config.toml
n_layer = 16
d_model = 192
n_head = 2
n_kv_head = 2
d_mlp = 512
vocab_size = 8192
norm = "rmsnorm"
bias = "none"
init_std_qkv = 0.049
lr = 0.00834
lr_mult_o = 0.874
decay_shape = "linear"
batch_tokens = 32768
seq_len = 512
train_tokens = 328400000
MLP neurons of a small language model. Each row is named by its layer, matrix (gate and up: input weights) and neuron, and shows model dimensions 80-143. Each number is 128 + 24 x the weight over its row's rms, rounded and kept within 0 to 255. A neuron's up and down rows have the sign that makes its largest values positive.
A block is one neuron, or neurons of one layer that tend to fire together. After each block is what it responds to, as a language model described it from the Wikipedia text at the highest values.

L12.gate16 [119  81 145  90  96 150 120 132 139 122 159 128 113 117 120 145 104  93 102 124 116 179 134 135 125 146  97 139 168 123 144 178 117 102 120 153 163 115 140 122 124 102 147 143  98 145 124  94 127 152 149 126 108 154 143 121 112 115  74  97 154 115 148 116]
L12.up16 [174  67 137  98 114 156 164 144 132 150 133  61 162 112 124 161 109 182 143 127 103 141 128 118  98  88 111 148 140 125 148 164 128 128  88 134  79 126 134 119 101 110 131 188 108 119  91 111 164 162 169 112 147 134 119 136 140 124 162 154 117 145 142 107]
L12.gate156 [122 101 114 106 117 168 158 145 148 163 129 100 115 174 142 112  88 108 160 101 129 139 107 134 171 116 143 106 127 144 118 139 154 117 108 105 134 124 115  89  96  81 138 143 149 128 152 126 123 133 126 115 134 148 127 127 124 133 163 125 120 138 104 128]
L12.up156 [124 128  99 183 124 134 123 118 138 131 129 165 109 138 154 177 124 118 141 102 129 136 130 155 146 147 124  66 192  94 158 123 137 106 119 109  92 107 114 142 151 126 172 176 176 119 124 104 138 131 121 142 136 125 117 139 129 105 119 107 138 132 130 139]
L12.gate353 [145 140 114 131  96 107 107 119 120 118  76 129 163 122 137 119  96 153 127 110 159  63 119  74 119 116 101 123 116  98 105 125 103 134 150  85 114  84 115  75  96 117 129 119 141 120  86 108 154 165 116 127 122 150 107  95 162 137 106 100 115 135 124 119]
L12.up353 [128 110 141 110 108 131 127 131 116 110 122 117 123 103 133 129 138  93 153  96 134 100 115 149 105 126 113 165 121 104  99 131 118 105 115 172 166  74 152 171 147 143 101 123 114 158 132 120 144 136 167 104 117 146 145 161 131 104 102 116 155 162 140 119]
L12.gate414 [ 88 132 142  86 133 142  55 122 140 145 158 155 105 128 131 161 126 110 113 124  93  93 103 140 139  80 136 116 152 132 126 128 139  93 125 108  89 114  97  95 104 127 116 121 157 189 139 122 114 154 140 112 118 114 123 140 106 104 107 123 146 115  94  95]
L12.up414 [140 121  95 133 120 129 127 121 144 156 143 140 137 138 102 159  87 142 114 120 111 163 145 131 105  90 122 123 157 113 154 158 146 134 122 118 115 173 155 127 143 137 135 144 145 122 115 109 119  94 131 152 157 164 142 116 130  99 159 110 119 164 161 169]
Fires on modifiers between a determiner or possessive and its noun, often adjectives or their closing suffixes: main, third, continued, -ful, -ed, possessive 's.

L10.gate422 [142  92 103 143 117 158 146 186 108 130 134  95  95 123 123 109 159 109 180  66 145 145  91 104 107 126 164 112 170 132 137 146 156 142 147 149 122 148 121 144 129 107 141 100 159 150 122 136 116 129 157 146 121 141 143 144 137 134 147 120 165 135 120 101]
L10.up422 [156  89 114 153 111 217 138 142 194  94 159 127 124 134 115 173 108 134 107 143 121 101 109 122 117 124  81 135 145 138 163 120 129 128 110 108 106 173 148 141 102 140 121 120 114 177 156  98 110 118 151 119 136 155 125 152 161 104 129 109 100 116 111 122]
L10.gate439 [146 113 105 126  97 126 136 163 165 139 147 113 113 107 123 128 100 104 139  99 141 137 121  96 134 116 116 113 132 152 167 121 129 124 145 150 124 158 137 117 109  79 147 127 105 143 124 104 155 142 132 144 145 150 116 134  89 126 149 108 148 129 119 138]
L10.up439 [190 104 125 142 131 122 191 144 117 138 153 111 140 125 139 141 151 119 187 110 135 159 137 118 118 125 106 111  89  97 147 104 127 131 130 131 128 140 114 157 146 118 146 151 108 148 166 120 166 125 142 136  98 123 155 135 130 135 150 107 124 134 130 174]
Final word pieces that complete an adjective or participle before a noun or suffix, such as n-ice, styl-ish, rem-ote, tremendo-us, often after "a", "the" or "more".

L10.gate223 [144 100 117 134 154 139 163 133 123 111 122 133 160 161  95  89 146 121 152 107 129 132 124 114 115 107 139 158 149 132 188 150 119 145 148 147 127 128 118 138 106  96 131 163 169 114 111  96 127 102 108 124 110 135 148  79  93 117 153 176 122 156 120 139]
L10.up223 [ 90 107 187 174  92 163 169 159 163 139 124 131 126 125 147 108 162 113 123 110 116 129 118 160 146 167 136 126 139 117 156 116 115 117 115 137 135 134 145 160 117 121 123  96 139 116 121 123 147 142 153 125  76 130 108 124  93 125 102  97  84 103 131 109]
L10.gate443 [157 175 154 100  95 131 102 112 156 148  88 116 124 136 111 133 116 115 141 140 148 116  66 146 122 134 136 114 120 147 121 141 133 131 140 119 145 119 139 118 160 118 140 140 181 141 163 156 155 143  99  80 116 143 153 137  96 151 133 132 159 156 147 115]
L10.up443 [112 169 163 151 148 130 121 131  89 116 133 124 163 134 165 130 136 105  97 127 126 148 125 153  83 111 160 145 156 121 105 118 151 142 133 110 147 120 139 128 117 116 159 147 138 114  79 126 150 162 158 182 108 112 125 145 123 112 122 158 112 127 146 135]
Third hyphen of the first cell in a markdown table's header separator row (|---|), plus weak hits on tokens after hyphens in compounds such as sixty-four, judge-made.

L2.gate70 [141 141 113 141 155 147 145 129 141 147 133 162  96 150 125 100  94 121  82 101 145 126 128 137 128 111 177 117 123  80 128 160 129 125 134 116 163  94 179 108 145 142 155 134 109 104 104 145 127 124 156 151 113 113 156 117 111  91  98 114 113 128 149 114]
L2.up70 [121 146 119 169 141 116 129  94 110 131 131 150 176 133 114 110 142 121  96 114 165 157 145 126 129 122  59 137 151 128 145  92 143 106 104 119 163  75 102  93  71 121 153 148 103 103 139 127 139 119 128 128 110  94 129 162 112  83 119 135 153 102 120 116]
L2.gate88 [124 154  81 102 150 121 130 147 138 128 162 107  97  91 124 149 108 126  96  90 176 146  56 124 128 145 140 117 170 121 117 112 162 144  94 109 172 114 116  90 103 136 159 156 109 146 154 119 152 102 168 141 131 110 140 130 140 119 144 132 122 159 161 111]
L2.up88 [107 142  83  97 167 126 144 156 131 136 167 107  67  93 123 148 117 124 101  97 163 137  71 108 145 132 148 125 157 117 115 110 141 130 100 111 178 126 101  90 112 137 162 149  95 143 133 129 162  92 162 150 129 105 114 143 130 106 144 154 129 138 162 125]
L2.gate173 [134 105 135 118 131 116 157 131 164 154 139 121 125 112 156  90  87 107  99  98 166 118 110 156 123 128 136 137 146 113 154 151  80 133 139 114 150 102 146 149 144 138 121 142 153 143 102 100 145 159 151 150  76 110 114 115 154 142 106 151  99 167 122 139]
L2.up173 [ 79 186  76 147 138 122 121 129 133 127 114 115 178 189 126 164 141 121 141 137 171  96 140 167 110 149 151 176 131 139 121  81 133 135 127 114 154  65  98 155  98 104 135 124 134 151 152 138  97  86 158 123  80 125 122 131 156 105 137 136 134 131 126  88]
L2.gate294 [137 149 136 135 106 166 107 104 133 136  80 117 179 107 125 127 126 122 117 124 115 143 170 101 108 157 125 117 163 143 136 129 154 149 112 101 157  61 137 130  95 132 107 142  99 120 131  92 137 124 125  93 159 121 117 135 130 127 131 139 176 104 148 125]
L2.up294 [144 157  94 111 123 156 105 141 130 141 139 155  99 161 162 151 113 156 120 137 149 142 164  89 101 173 140 124 155 151 161 142 136 133  98 146 157 106 137 158 126 139 107 173 138 105 131 101 134 108 135 136 137 105  86 150 103 100  99  90 135 103 132 131]
L2.gate307 [137 129 114 141 112  80 130 155  91 112 188 153 144 110 139 162  92 120 130 132 121 135 127 143 108 108 151 108 160 101  83 123 144 164 120 162 145 163 102 121 142 109 115 165 102 141 122 112 132 130 118  89 175 141 149 142 122 155 147 151 147 118 132 118]
L2.up307 [121 162 109 139 111 102 141 130 140 121 151 127 130 118 123 142 114 132  91  87 135 135 141 121  71 148 156 131 156 145 121 126 143 135 130 169 146 122 135 131 168 112 182 165 120 128  96 140 118 117 142  89  97 130 105 112 124 108 132 147 106 104 138 149]
L2.gate340 [112 143 145 111 142 143 115 202 145 107  82 128 103 123 114 173 138  79 110 104 125 137  75 161 146  97 168 112 157 150 140 124 149  99 137 123 111 111 123 162 161 113 100 182 136 152 134 124 125 126 139  88 156 117 138 147 155 118 125 119  98 141 147 111]
L2.up340 [118 161 109 127 123 133 124 195 147 141 118 133 103 141  96 161 129  70 107 119 137 118  89 169 141  92 181 111 137 127 112  92 197 114 134 116 124 105 111 160 142 119 132 183 114 166 160 129 144 110 125  90 166 112 150 147 129 113 144 129 107 139 143  80]
L2.gate442 [116 101 182 149 123 144 157 110 117 126 176  99 175 161 116  67 133 107 101  92 113  95 127 151 143  95 122 100 129 166 101 112 131 109 141 126 134  90 137 149 113 119 162  89  93 103 150 113 134  96 127 160 165 108 120 130 143 120 131 144 122 172 141 135]
L2.up442 [107 109 133 144 101 166 146 129 151 120 166  96 119 159 132 111  90 122 106 102 147 110 124 144 132 108 131  93 122 166 119 110 103 108 104 110 153  93 128 118 116 101 169 119 104 120 168 147 123 102 138 112 125 103  98 103 112 130 133 168  92 143 121 115]
L2.gate487 [ 92 140 133 131 112 164 118 181 136 124 154 125 168  84 104 146  99 139 132 103 133 104 102 112 119 101 138 135 171 158  89 149 139 197 107  93 143  95 120 100 109 138 135 134 127 108 153 114 134 163 128 111 128 102 164 104 180 141 105 146 133 107 151 149]
L2.up487 [ 85 151 135 140 132 145 128 166 147 115 139 104 175  96  84 139 120 130 122 128 143  74  99 116 116  99 103 137 160 159 115 161 149 202  98  96 147 122 149  96 120 138 115 110 108 103 131 112 148 115 109  99 126 108 149 108 176 124 111 148 143 130 125 136]
Hyphens inside compound modifiers (first-class, self-titled, under-23, half-volley) and possessives like its/his placed before a noun.

L2.gate48 [178 153 112 146 143 207 146 115 159 131 158 134 133 114 101 100  93  95 159 119 157 120 112 152 131 111 104 115 113 132 163 126 188  95 103 147 132 108 131 134 141 104 129  78 115 100  86 103 134 103 111 124 146 135 135 146 154 152 153 102 143  87 167 150]
L2.up48 [164 146 138 144 128 208 135 113 168 134 160 147 183 114 111 108 111  91 115 127 133 115 120 143 131 116 101  95 123 115 169 153 198  77 146 136 144  99 123 139 154 121 141  80 121 129  91 102  88 109 113 112 134 126 105 152 151 151 113 123 138  83 138 139]
L2.gate179 [147 101 180 130 106 118 125 130 113 152 141 122 131 138 132 105 103 145  88 137  99  94 131 110 119 101 179 186 126 140 142 134 132 131 139 188 123 175 136  95 114 180 118 129 152 134 102 115 191 109 145 169 128 148 129 110 173 128 132 145 140 139 102 161]
L2.up179 [141 117 126 101 122 138 110 146 155  96 119 135 103 147 135  91 131 141 117 146 145 108 174  81 113  76  94 153 115 106 165 142 141 122 154 168 123 149 155  99 126 113 127 107 107 105 102 116 138  76 122 131 121 168 150 124 130 107  97 118 117 116  96 188]
L2.gate193 [147 112 138 115 115 161 128 134 150 133  96  88 103  97  77  90 111 137 110 134 130 112 112 101 126 147 131 141 120 144 206 144 108 122 130 131 106 116 122 100 135  96 100  88 102 101  97  89 192 126 104 113 113 135 180 107  93 149 107 119 111 166 134 168]
L2.up193 [174 127 120 117  92 152 127 149 151 117 129 119 108 122 117  95 122 137 114 174 143 125 123 126 150  92 162 143 110 107 158 167 102 119 142 192  76 124 132  91 155 120 130 104 103 101 107 117 172 136 118  99 131 154 161 109 136 143  95 109 152 152 129 152]
L2.gate201 [117  79  90 116 127 152 178 127 145 135 119 109 111 132  90 118 151 108 129 102 115 138 133 135 154 137 111 106 112  89 161 111 116 142 115 103 136 144 136 197 118 140 131  74  81 118 100 131 102 154  96 165 119 127 113 109 146 178 144 152 140 143 128 151]
L2.up201 [ 82  99  89 116 139 154 166 128 150 120 118 121 111 128  89 124 148 103 111 124 129 164 117 163 122 146 129  98 113 100 134 117 115 113 128 102 145 151 143 169 115 133 126  83 113 133  81 101 118 124  88 152 113 132 108 123 115 136 136 151 144 185  84 160]
L2.gate203 [117 166 134  98 124 139 130 131 137 119 136 127  92 116  91 137 113 133 123 122 128 120 164 174 150  85 107 151 161  78 149 140 146 105 101 110  99 133 150  94 131 113 137 126 134  96 115  90 192 101 143  79 133 129 162 143 101 126 130 113 161 131 111  96]
L2.up203 [120 184 134 100 141 131 136 113 148 114 140 143 136 125  88 135 107 139 128 132 110 139 160 170 139 103 118 149 155  93 142 151 130 113 105 133  84 135 130  75 126 122 127 122 124 113 121  80 171 115 134  91 152 127 140 142  97 116 128 153 156 117  95 122]
L2.gate236 [129 107 129 177 112 137 140 117 151 110  88 152  79  80  55 165 100 121  99 113 132 147 104 137 114  92 157 170 168 121 130 102 115 118 129 133 153 136 135 121 109 116 103 136 143 125 107 113 168 111 121 112 177 111 139 160 121 137 168 147 159 203  98 152]
L2.up236 [156 122 151 155 132 150 175 124 130 116 118  97 123 142  83 146 104 128 127 121 147 125 158 172 128 136 146 118 113 151 165 123 119 122 132 196 148  87 113  83 121 136 110 133  96 142 107 115  99 134 126  83 127 177 157 149 191 135 116 140 136 135 106 117]
L2.gate373 [124  81 141 122 119 137 120 145 151 199 118  84 165 142 129 118 146 108 146 135 112 165 112  89  90 134 111 137 143  81  91 130 180 166 108 129 145  80 169 129 144 133 144  93 122 166 100  91 133 119 107 145 113 122  76 108 114 152 120 141 135 128  97  76]
L2.up373 [122 111 129 102 120 129 139 131 165 202 120  86 134  97 117 120 111 100 166 138 119 133 123 105 112 146 137 124 139  84  98 100 184 151 118 134 146  82 176 130 140 114 123 113 126 159 104  81 155 101  92 136 127 118  80 120 105 169 103 164 141 142 105  55]
L2.gate427 [ 74 131 120 134 136 160 160 143 128 169 122 127 129 122  94  93 126 103 114 117 162 148 131 138 138 117 143 107 100  91 157  94 145 140 114 152 141 110 135 134 112  98 139  88  84 151  90  89 153 132 133 154 113 143 163 147 116 140 148 104 139 142  97  76]
L2.up427 [ 94 143 102 163 134 158 171 129 131 185 118 125 122 146 125 128 143 113 124 116 170 124 136 118 119 135 138 102 102  55 155  74 122 133 128 146 124 120 159 151 134 108 159 103  71 162  97  96 126 137 113 160 105 145 161 117 100 125 111  88 144 142 107  96]
Adjectives and participles, most often free, that begin a fixed phrase or take a suffix, e.g. mean free path, freely, freelance, Established:, agreed to, higher education.

L12.gate75 [ 65 134 129 139 123 128 131 146 119 153 145 151 143 138 137 119 149 165 148  95 106 173 103  99 110  88 135 108 121 141 149 147 152 128 104 108  99 166  68 162  96 146 164 123 155 189 107 112 133 109 131 104 141 134 150 152 102 108 122 164 146 115 135 125]
L12.up75 [114 101  97 141 119 101 101 160 139 121 128 117  84 133 162 113 114 148 138 165 146 132  95  92 113 137 106  84  68 160  89 134 136 149 131 140 152 121 117 137 108 169 159 127 119 123 104 124 133  85  95  97 161  94 145 118  99 149 131 145 130 145 143  99]
L12.gate122 [102 113 165 100 152 193 104 102 130 192 134 156  89 129 169 150 145 107 119 153 150 137  85 100 154 117 151 113 178 155 194 146 148 142 158 113 106 115 122 108 143 107 111 114 103  60 136 116 120 121 148 140 150 132 150 143  89 135 136 103 129 101 120  95]
L12.up122 [124  82 130 105 117  96 142  82 117 127 119 158  97 104 108 147 127 135 102 122 136 149 129 101 122 126 125 144 130 105 116 116 115 128 151 147 146 129 103 143 110 124 116 110 181 100 118 149 143 130 161 130 157 139 131 152 100 169 120  79 135 106 120 122]
L12.gate139 [126 136 141 109 139 162 160 125 131 101 151 103  99 144 121 165 100 131 104 106 112 109 111 102 154  84 154  93 150 152 130 149 134 133 148 136 124 120 120 131 117 103 141  96 147  96 103 169 120 164 138 150 175 148 140 129 131 142 118  71 127 140 138 106]
L12.up139 [134 133 164 121  98 152 136 137 123 115 107 124 129 132 143 127  94 157 170 128 175 134 138 175  86  74 123 107 152 160 140 175 141 131 130 113 139 122 110 136 113 115 118 118 118 129  66 117  97  81 131 159 148 111  94  88 123 118  97 124 119 104 127 143]
L12.gate495 [100 113 152 169 159 155 133 107 184 139 116 164 109 136  96 109 137 138 105  95 115 157 129  98 126 134 144 129 149 140 140 159 121 150 100 109 120 133 116  82  82 138  84 124 129 154 119 127 128 161 102 122 113 132 143 152 150  85 110 106 147 122 135  92]
L12.up495 [150 111 125 156 149 140 125 119 179 147 111 128 107 151 111 115 132  69 165 118 156 102 129 114 112 129 157 139 145 166 160 136 131 155 132 138 138 114 104  87  99 144 156 107 105 141 120 147 120 158 137 142  98 145 150 147  71 134 123 117 110 138 109 130]
Hyphens linking the parts of compound modifiers, such as up-tempo, open-air and once-powerful, plus opening quote marks and word-initial pieces like comp, over, mis.